python train.py --n_layer=12 --d_model=384 --n_head=4 --n_kv_head=4 --head_dim=128 --d_mlp=1536 --vocab_size=2048 --activation="tanh_gelu" --norm="layernorm" --norm_place="pre" --norm_eps=1e-06 --positions="learned" --qk_norm=false --attn_scale=0.0884 --bias="all" --tie_embeddings=true --parallel_block=true --init="normal" --init_std_qkv=0.0242 --init_std_o=0.00495 --init_std_up=0.0242 --init_std_down=0.00495 --optimizer="adam_variant" --lr=0.0014 --beta1=0.9 --weight_decay=0.14 --lr_head=0.0053 --grad_clip=1.0 --warmup_steps=316 --schedule="wsd" --decay_fraction=1.0 --decay_shape="linear" --final_lr_fraction=0.0 --batch_tokens=131072 --seq_len=1024 --doc_mask=true --train_tokens=458700000 --steps=3500 --dataset="wikipedia_en"
MLP neurons of a small language model. Each row is named by its layer, matrix (down: output weights) and neuron, and shows model dimensions 0-127. Each number is 500 + 25 x the weight over its row's rms, rounded and kept within 0 to 999. Numbers have three digits each.
A block is one neuron, or neurons of one layer that tend to fire together. After each block is what it responds to, as a language model described it from the Wikipedia text at the highest values.

L6.down279:517509481538555459526461517469501487485508457495485462498499467484488490494457495493500451454474508511532463474503505452493490533543540492442535498510510480481475489489478539484484507490473533527523530515480548500477498494498470486513544463477482492541500506470504544500509522497468517526482489495477485542501544447484499562509506487578512465508473479498535488512489487483509501507481
L6.down294:497514486476518531534505562491510512513478438497484522458498468481470531483519516514469509516426504533505497475500478494475476482475472532500502529515499517536480520504487503489543549513509517475450504507505522522524573528543494486544468522521493526471542489496480555492472504500470433508499517459512479491532487516471510486497535470481509494466533478533484497506469451470490489505471
L6.down497:472511496452545539519485474538508469515503504492441512479520507516519479459462495488521490547504477518520475582496533508553514524514517509499485492515464520467478495492505475501477499508512483483500475473487470455543503517512462516516525493481467506496489524516489469524482448531462493520496501499497492488496486525505508463526481530518500484502521503530505497528541491518488492482546
L6.down628:494508490480549506515499499502503525468508530484520515504479457505511524481442496541466487522496508499490515506527538500512524524466511480496534483488460523473506507500550494528515521474451452482503479533498491519495562487516494540475484496473531535497572511479531493438509521510504496467459524503469524475516494487501511509499487516503545512568483504461445496512513485503503470525524
L6.down886:473494546505538523501505532527511507490499496474512453495508476482485470447513492513545505524493508519538484466530437468513486532513539477487520503530470529518497461497475519518504490484488501459512534535531541486482481481475483505527529511465502496516507474475454557490488464510459474455470490508508468465512502487522512474502501522515492541509517463545494490500552487518526505534516
L6.down1033:485520507539537508514540476494487480526467495512470501510515489517502496544486473486479497510537491476485510472489476547476516479515510494462503499524527508498507495515545536509515472534494496478482480504474482492510492499486485470470469521492554510511485500500519469449491496504464499520506487545469502551506475494491458491497527530516521470474517503507525510505466539495472538545482
L6.down1088:488525502494491514517447474512527459506491444504509493480489513468480494474465469510475540474508497476494509482529478509503520516535492464496483504572464493518522480537518501485493517477481496507507498525491495491489565527511494521477473497477508507576504532482505449456484540503492524485467488491517443475486490475520534484508468503540491548490476503504512439511529470501474496523491
L6.down1475:470485511496499484505513488460507518542486501500528514477474515466479462476466485510470511477484503500506451502487503533517516471507508471500518512532456531490486534508510476503474561507537480513486502498492488465526513494515447507479467531468514548516531491526514550459481492486478494522487562508499504471481476467513519499463558460525484494526494540530498516480489489503473527521514
Description: Inner pieces of predictable multi-token terms, mostly in sports writing: letters inside acronyms (NFL, NBA, NXT, HIV), hyphens in compounds (All-Star, two-party), first round.

L6.down220:502499517485544523509518494490471490550544504485541491513489468486508472492517455519524517515462495519482457477551511498524516516495475491515479487515504467505495488524474487523518536502490519475530480487487500480500552466502482544495415497486504489497526498490459478456469513510508511494439537485481511501468484489511525543473505499495525453458513504465484510491478480505531501501536
L6.down382:471511505501539528472458502491527442457510491500478490506483507482511495546496449469497482488544458492535536476491535497509519505499495422488496493496481482497510536525503533515481529484477446494495475478503458501471501517508509535539508516484489495483455462506491512521466476509485499535509495480521496503542489483468535486487518503514534503499475492555471545493556530505508517513513
L6.down408:525508485480487531453470491493460476512514499539481520483459516527503540508511464488490511529465485495516513496483517520539544506493524471445512458447491520513503553474484486489500528499468470467498489498498497509455453471473456498461521472496507510504509519489497519491437460491471502482521527484484474526483464524494523491512508491495533523508523512513508520500502511529532504471513
L6.down448:505528517541474480517498458516518497502511521521514479531521501492499506517437459493510531489520488453545530498529506472493496468489501504477485541515491484551490464474540477486531488538513498462466516525461479514571505496537506504476507511550535520501484485484501495510467530512484497522504488441477525537496486518491478539456532480473491515467455509501509546491518503521552482466467
L6.down975:498583514512496486526502501521486467522476493456525484486476548497505531474526493520530481498529494526493487528529517481492439502514528474542558449515504458497499529516463498495513572508494517465458464502497493495447510507484494468489497508500515486491472464508486479508530428493478505485520462525525494414552485485517514503512542519526499523480491487487507487490524500502463495522483
L6.down1280:510480485492477468511486531506496535507522490525521538502521528509492507471460501487488507499551470456468473490563485467530493510477509455458496483479531544477474512527500490480491490522472519508498461504521503503564467492540484460567484515460545511521493527489526471505528477524482504524519466510461531521481500508500488481522451518508509541509469525541504486451541545467541474482521
L6.down1350:526485502472490512480458527522454547513526500480508509503508519506489519501492501495491500527481492444499520516487499506509518534538502524496503481528507478463460510503433514510521545465515509542515494509540521465507450519454521502493491496546474517510518493524507507421524492548509451484494487488516540495467548519492473542524499547470485497515509512475555519503510512469529476499475
L6.down1400:525476501465507484491467507505518553490466496500509499521505543484493515530480447445500539463484501516466543473478468469471540521522487471503521496471487512538529507480537504535529510442557544455480490497505481520510489537514537483471510471492481413475492481503486501487449464481527537509518517457555499453495496528489515520532471491529526498508448459467533496505466491486501500484470
Description: Adjectives right after "a", "the" or a possessive and before a noun, mostly "new" (a new era, its own, the current), sometimes fragments like "pro".

L9.down663:515472473504509529499469521498498508516528515497505524489530507494502491490525520480494485520503511466497484537533517476492511490517483498541521511508534529493518499489544488485454478520491511471520553471500495455490510509533474476468513532539414475550518463547498503518507522475478512475513543452493525463530503488497508462505494510464504477503482508523476482499480550519509469478485
L9.down1300:506520484471467472519499562501497497478519526499479546526500485481486486474469523508557515507510490480508469499566505502484479501524492489546534481493494488494494491491521461544479472495517538474548513482514493502508511525464500506479509520472484487489500496542496480540446486521429499504504499471508514452456456516531512482529482501472496491495478464478523509494515527532521462514478
Description: First digit token of a number right after a space or table pipe, e.g. scores, areas, counts: 5–1, 0.12, 150.

L8.down82:479479464465459493489474498495488525482456483486510474515469557528508473506494507490503498459507481515480489463495488475504480462472482491469438539468513541494487491517530515530495505450540473510498496505457517498464460528541509469450479522474507445537540535538476525502446528446529525484458495445460513478530552540509492505485485512507512478549481488523480542505517516504504539508532
L8.down254:499522448515471498491483461511567513495479484519505530539531516510535500473509499453508541501504521496509515453492483490537548486524478526504490529457534489528524476459532473533508512486518436474511456535457458506456515490564468479488498500442509479502498469487482504508475482469540538470455497460513464457516508517506514495518494504497530484492488497492525474521508522515497529514495
L8.down830:550489527458498519520544509529503490498516494472450494532506493458480480473461485517501483531490494508515502491523457474501501471494504512548502530526481482502514502508495483491529497489525508485505502516485440483499463495507474527483448441506504512513489523527497479519491531489511505485495476501476555533540536455495513549500509461522520474516473515539482521506505506504501484554529
L8.down1096:483522494461498515520545509530458481531490517512514498540445509527485454514469501465505505492552508423541513535482513505496519486522489507538534481497498451492479493490586543535511471498480509471444521480513479555484500480514536518479505492501503494508480522488457530495496473480467503491513488521514498530510510538492505517494532470459539485518512519504520432504528443514528496535475
Description: Second word-piece right after a Latinate prefix fragment like de, in, ex, a, Des, mostly "p": de-p-rived, de-p-loy, Des-p-ite, ex-p-ansion.

L6.down59:542500467522553526518503501548516468510487507438474508523500514517512517494481547513479507487443472544490509477466482504493493510515517504494492481476480500537492529524500528501485453529510472497507483495556459534488530489501519467522565478501537494501512536491447480465469506478485494507498512522492462491518506502501568525497535515476503548476464469481526494455526496490484505511495
L6.down102:465518487516551494486474500544497529547499470499474491528486501493514533532499476507506512483484511525506469534442511482485471479476531521479485528468467473454505500526505548494501487491521505512483514458483491517480550483498544495485535514524462515461506523517495521465517509527481495521522503478486453508522463517546532532498483464508496486540468524504445499510483533472515475482492
L6.down328:512466529521523482467446505499479515472496500489508522471498513513471454494489509453499489518498508499523500477486516457509529503450480488492503516519496469502489470543468476498513496505534541522478498487499449442458502515510552479492449503479502457466492470513486472494560561512486473493514502520547506525494457503538478501567478505474444499485526498487482506517468500506475501488509
L6.down457:464539502523557506505505525470504514509474493497500495491540518485493538524479473494520501453487501494497492505502514458523500477564461495503505492511551498513536541499524527499496487526503480473469520454513490513510523533492503520534533551460476474489473498534449497506498503476490527501522566496479464478485489531455537465511503544566521472538496466482462546502533513463533569546492
L6.down1061:493479510499518499502469551526503513534478444487507441486502498516486497454478479496504521493489461469508516501503467516520479489515482507526472522538508486478468522538457530565487533433482499479496500513522492484480501491452502464505528549525502477492482452498508492457481538516586524490484507516486477517418482483509538522509503515545509532507481491499500498495495476490514545498487
L6.down1142:530491488487514491519489474479505512517509470501502511487503551501536501475499516472512450473515492520493499470513496519511513499502492505463513504494491479504451545470517528442508488506498543486540471499527509508454479519454529480500481538492507491476515467494461508477493530553469520474524499479482458515554455484521477496504483527500451515511521481519514512518506552519505499503532
L6.down1150:499502460480491495498490488473450512539522480510523508488532551506514525481489481492511516532527494473490471492485507472493469552538485498494493448535538508495480490516500511490493520515467523476472488521523464496491505535505504460490473502502515479506466506463487506546500532516527535469528424491515521483495468546545524528535500504509510544524549480545497510496555482513507484516496
L6.down1449:485437510519522440459528467458516489469495544499480502486544524465512511496512500523476486540507488497496483482452495504485531491535524506447498543520486507460467472563527519508484502461457510490530473505494513461500509504494505501509488527496468481484456457503483520486474503518506500496521482511481527509513459493472487495491527481493510528490475497458477519541487501489508454465507
Description: Cardinal numbers, as digits or words, in prose, often before a unit or a continuing digit, e.g. 62 receptions, three goals, 42%.

L9.down600:457461523478509506503509514502487475487483511496550528517455545462510529450542489482463476524508480487486467525482514495490522497495511516496478542506484529497522488484555482508532531514503482510474485488519511488487526504536493547466491450484519500486505497520498519542481462501486499519528494475448496507477528483495457533512508506474509484527501426465490510526532536534486509485494
L9.down615:492535494488515503486537502501535469456489493530505483510500512441517517490494488505470470514511529508515501503480429453501479453426493481449494561521503492511494501489507503502460468534519540464482484495520478529518582458510454458503488543490521529528499539506520463554502496517513487506494478537488484539491475468544543534499494500531486494466526504500480494525490497462513504485492
Description: Score tokens like 3–0 or 7–2 in match-result tables, plus word pieces and articles in sports prose, such as "British Open" or "in a bout".

L8.down100:498492510505475470472501522480468517500499469483449529507521459488500549502514480510488529488540482479469507485480503486513495557528500493469558503464501504481487487520534487497495439478483529485514497527515512501506516498491496500532492491514521532549530459504479476529502499525474519511467421476537480467504472495525462500507519476505512522494518494513512516478514520459503441507465
L8.down1009:474523520470478504497425487491455497481485489486461491474452518513485473493485469502508465513485488487475513483498464512557503486490570478509478477466489508515495487514466487487527494505516461471463486554550495517493515504485485523526481459464493514536493492503487474497506515466566494530492535522492489507532515484492490526477496497519516502519505513516504523465491503480481519497521
L8.down1067:499512499469499515497457488511530539480517480492488493457520491497522445491520525488517498491465484504481510466577510501469448480545502505512506479440441485513499502546518505549491498442494457471506511514521499490504505480495563511501452475492520496485476519532483516513471487512473511479499510484523490504517502527486524470449471517510464471505532526479523519492502507484489465489461
L8.down1267:461490490473534430486489530484527521510493491490498510476536492501510514541477510516489516514499513532446518502557558469467445548476445475498484511505498482515506456487473492505549483496488523506513504489503529506500487536536480465453481492539483461465519491466492531512540460507498520509448458475514486478495508505481504490466515509490502471484538488532474499463513507473478487474510
Description: Word-final fragment "ine" completing medicine after "medic" (also Pine, Catherine), and weaker mid-word pieces like -ate, inter-, Re-.

L9.down383:509500485514504493481481535509520481513540474508513541490490520506494494470472507487492532468487479503489519481500483501519494522515493464498504495478510509489475480492459473524528457484506503494507529466509508527484529489503502494510538517504519499436541525466509460499537531488497499485506502475479497541517510518495519462502539506469520466569500508502557521504530509510484522448455
L9.down1321:509492509522457452495557483514532461501490491465481473524462494459513532463508490513522506491488518521531516474508475505490495524501524497500502500505506470502478479515508555500471451553462501512501529523469500507512549501516491459494505546506498523466505480537524507453499495514478500509536511506446457483524475472505444520539533522466540508450504523479519523527539531535471501514477
Description: Short connecting or qualifying words mid-phrase, such as or, also, as (well as), and, early, only, plus scattered word-piece fragments like "or" in orchestra.